Weights of a small transformer language model.
Size: 13 layers, width 224, 3 heads of 64 (1 for keys and values), MLP 896 SiLU, vocabulary 689, 7.01M parameters.
Architecture: LayerNorm before each block, learned positions, no biases in attention or MLP, tied embeddings, normalized queries and keys.
MLP neurons of a small language model. Each row is named by its layer, matrix (up: input weights) and neuron, and shows model dimensions 128-191. Each number is 128 + 24 x the weight over its row's rms, rounded and kept within 0 to 255.
Before each neuron's rows, "fires in" lists the words (lower case) most often at its 100 highest values on Wikipedia text that the model never trained on.

fires in: "until", "not", "entitled", "kept", "spent", "eventually"
L8.up753 [102  97 162 140 118 148 143 141 131 125 146  90 109 122  92 131 157 140 118 130 141 125 127 151 126 101 151 112 178 146  89 105 137 148 183 164 136 147 168 172 129 138 134 126 153 148 104 155 150  99 125 125 100 132 152 175 101 133 138 120 103 136 122 151]

fires in: "television", "release", "season", "elevation", "construction"
L5.up744 [ 84 110 103 157 164 112 131 132 129 132 132 108  94 113 123 131 140 111 151 127 128 123 114 114 123 104 129 107  90 110 176 125 161 176 131 113  98  86 100 137  83 124 139 145 110  94 153 112 104 127 130 160 130 127 156 121 120 126  94  98 108  97 122 164]

fires in: "based", "medal", "central", "center", "national"
L2.up838 [ 91  70 155 129 118 148  81 142 118 162 156 131 120 108 131 135 159 146  88 108 127 152 137 144 125 139 110 130 135 139 105 176 119 188  95 118 123 135 139 119 166 105 149 100 118  95 158 110 104 118 150 117 159 113 139 141 103  93 134 145 109 151 116 149]

fires in: "league", "london", "church", "cultural"
L6.up525 [127 115 102 145 139 140 127 121 130 121 110 108 102 125 134 128 156 111 152 134 121 113 188 121 175 113  87 112 160 127 160 119  89 149 121 139 124 122 142 122 141 121 154 133  94 140 131 140 151  97 109 126 127 104 198 127 144  99 185 104 148 128 178 158]

fires in: "had", "were", "w", "has", "was", "would"
L2.up42 [148 137 149 105 131 138  85 102 126 149 143  96 130 132 136 123 163 120 128 102 166 141 108 137 102 151 124 142 132  99 139 109 166 166 101 131 114 149 109 112 162 143 167 136 104 110 164  96 130  82 123 130 133 104 132 115 164 130  94 124 151 162 169 199]

fires in: "at", "0", "the", "3", "2", "show"
L8.up394 [133 139 117 112 114 134 100 125  79 134 118 101 109 112 134 124 113  99 113 148 161 110 120 120 118 173 118 181 125 176 149 121 122 138 121 125 156 100  96 149 149 116 115 132 102 140 165 109 143 136 119 127 146 124 149 131 146 101 121 134 127 122 156  74]

fires in: "to", "features", "on", "featured", "century", "featuring"
L6.up767 [112 105 120 111 154 156 134 149 126  72  96 106 107  75 111 142 128 123 156 147 162 110 159 139 101 106 160 126  97  89 120 184 102 124 145 141 116 125 129 136 115 152 125 134 133 136 145  90 120 105 104 156  99 150 123 119 159 115 122  88 118 142 123 126]

fires in: "a", "with", "each", "made", "him"
L4.up623 [104 133 104 137 115 135 104 148 161 142 138 106 114 110 107 131 130  95 122 155 156 138 130 138  97 120 139 154 132 153 155 131 174 140 136  71 133  87  98 126 134  98 120 121 141 140 172  85  73 106 107 100  95 116 131 142 127 128 127 117 151 134 154 118]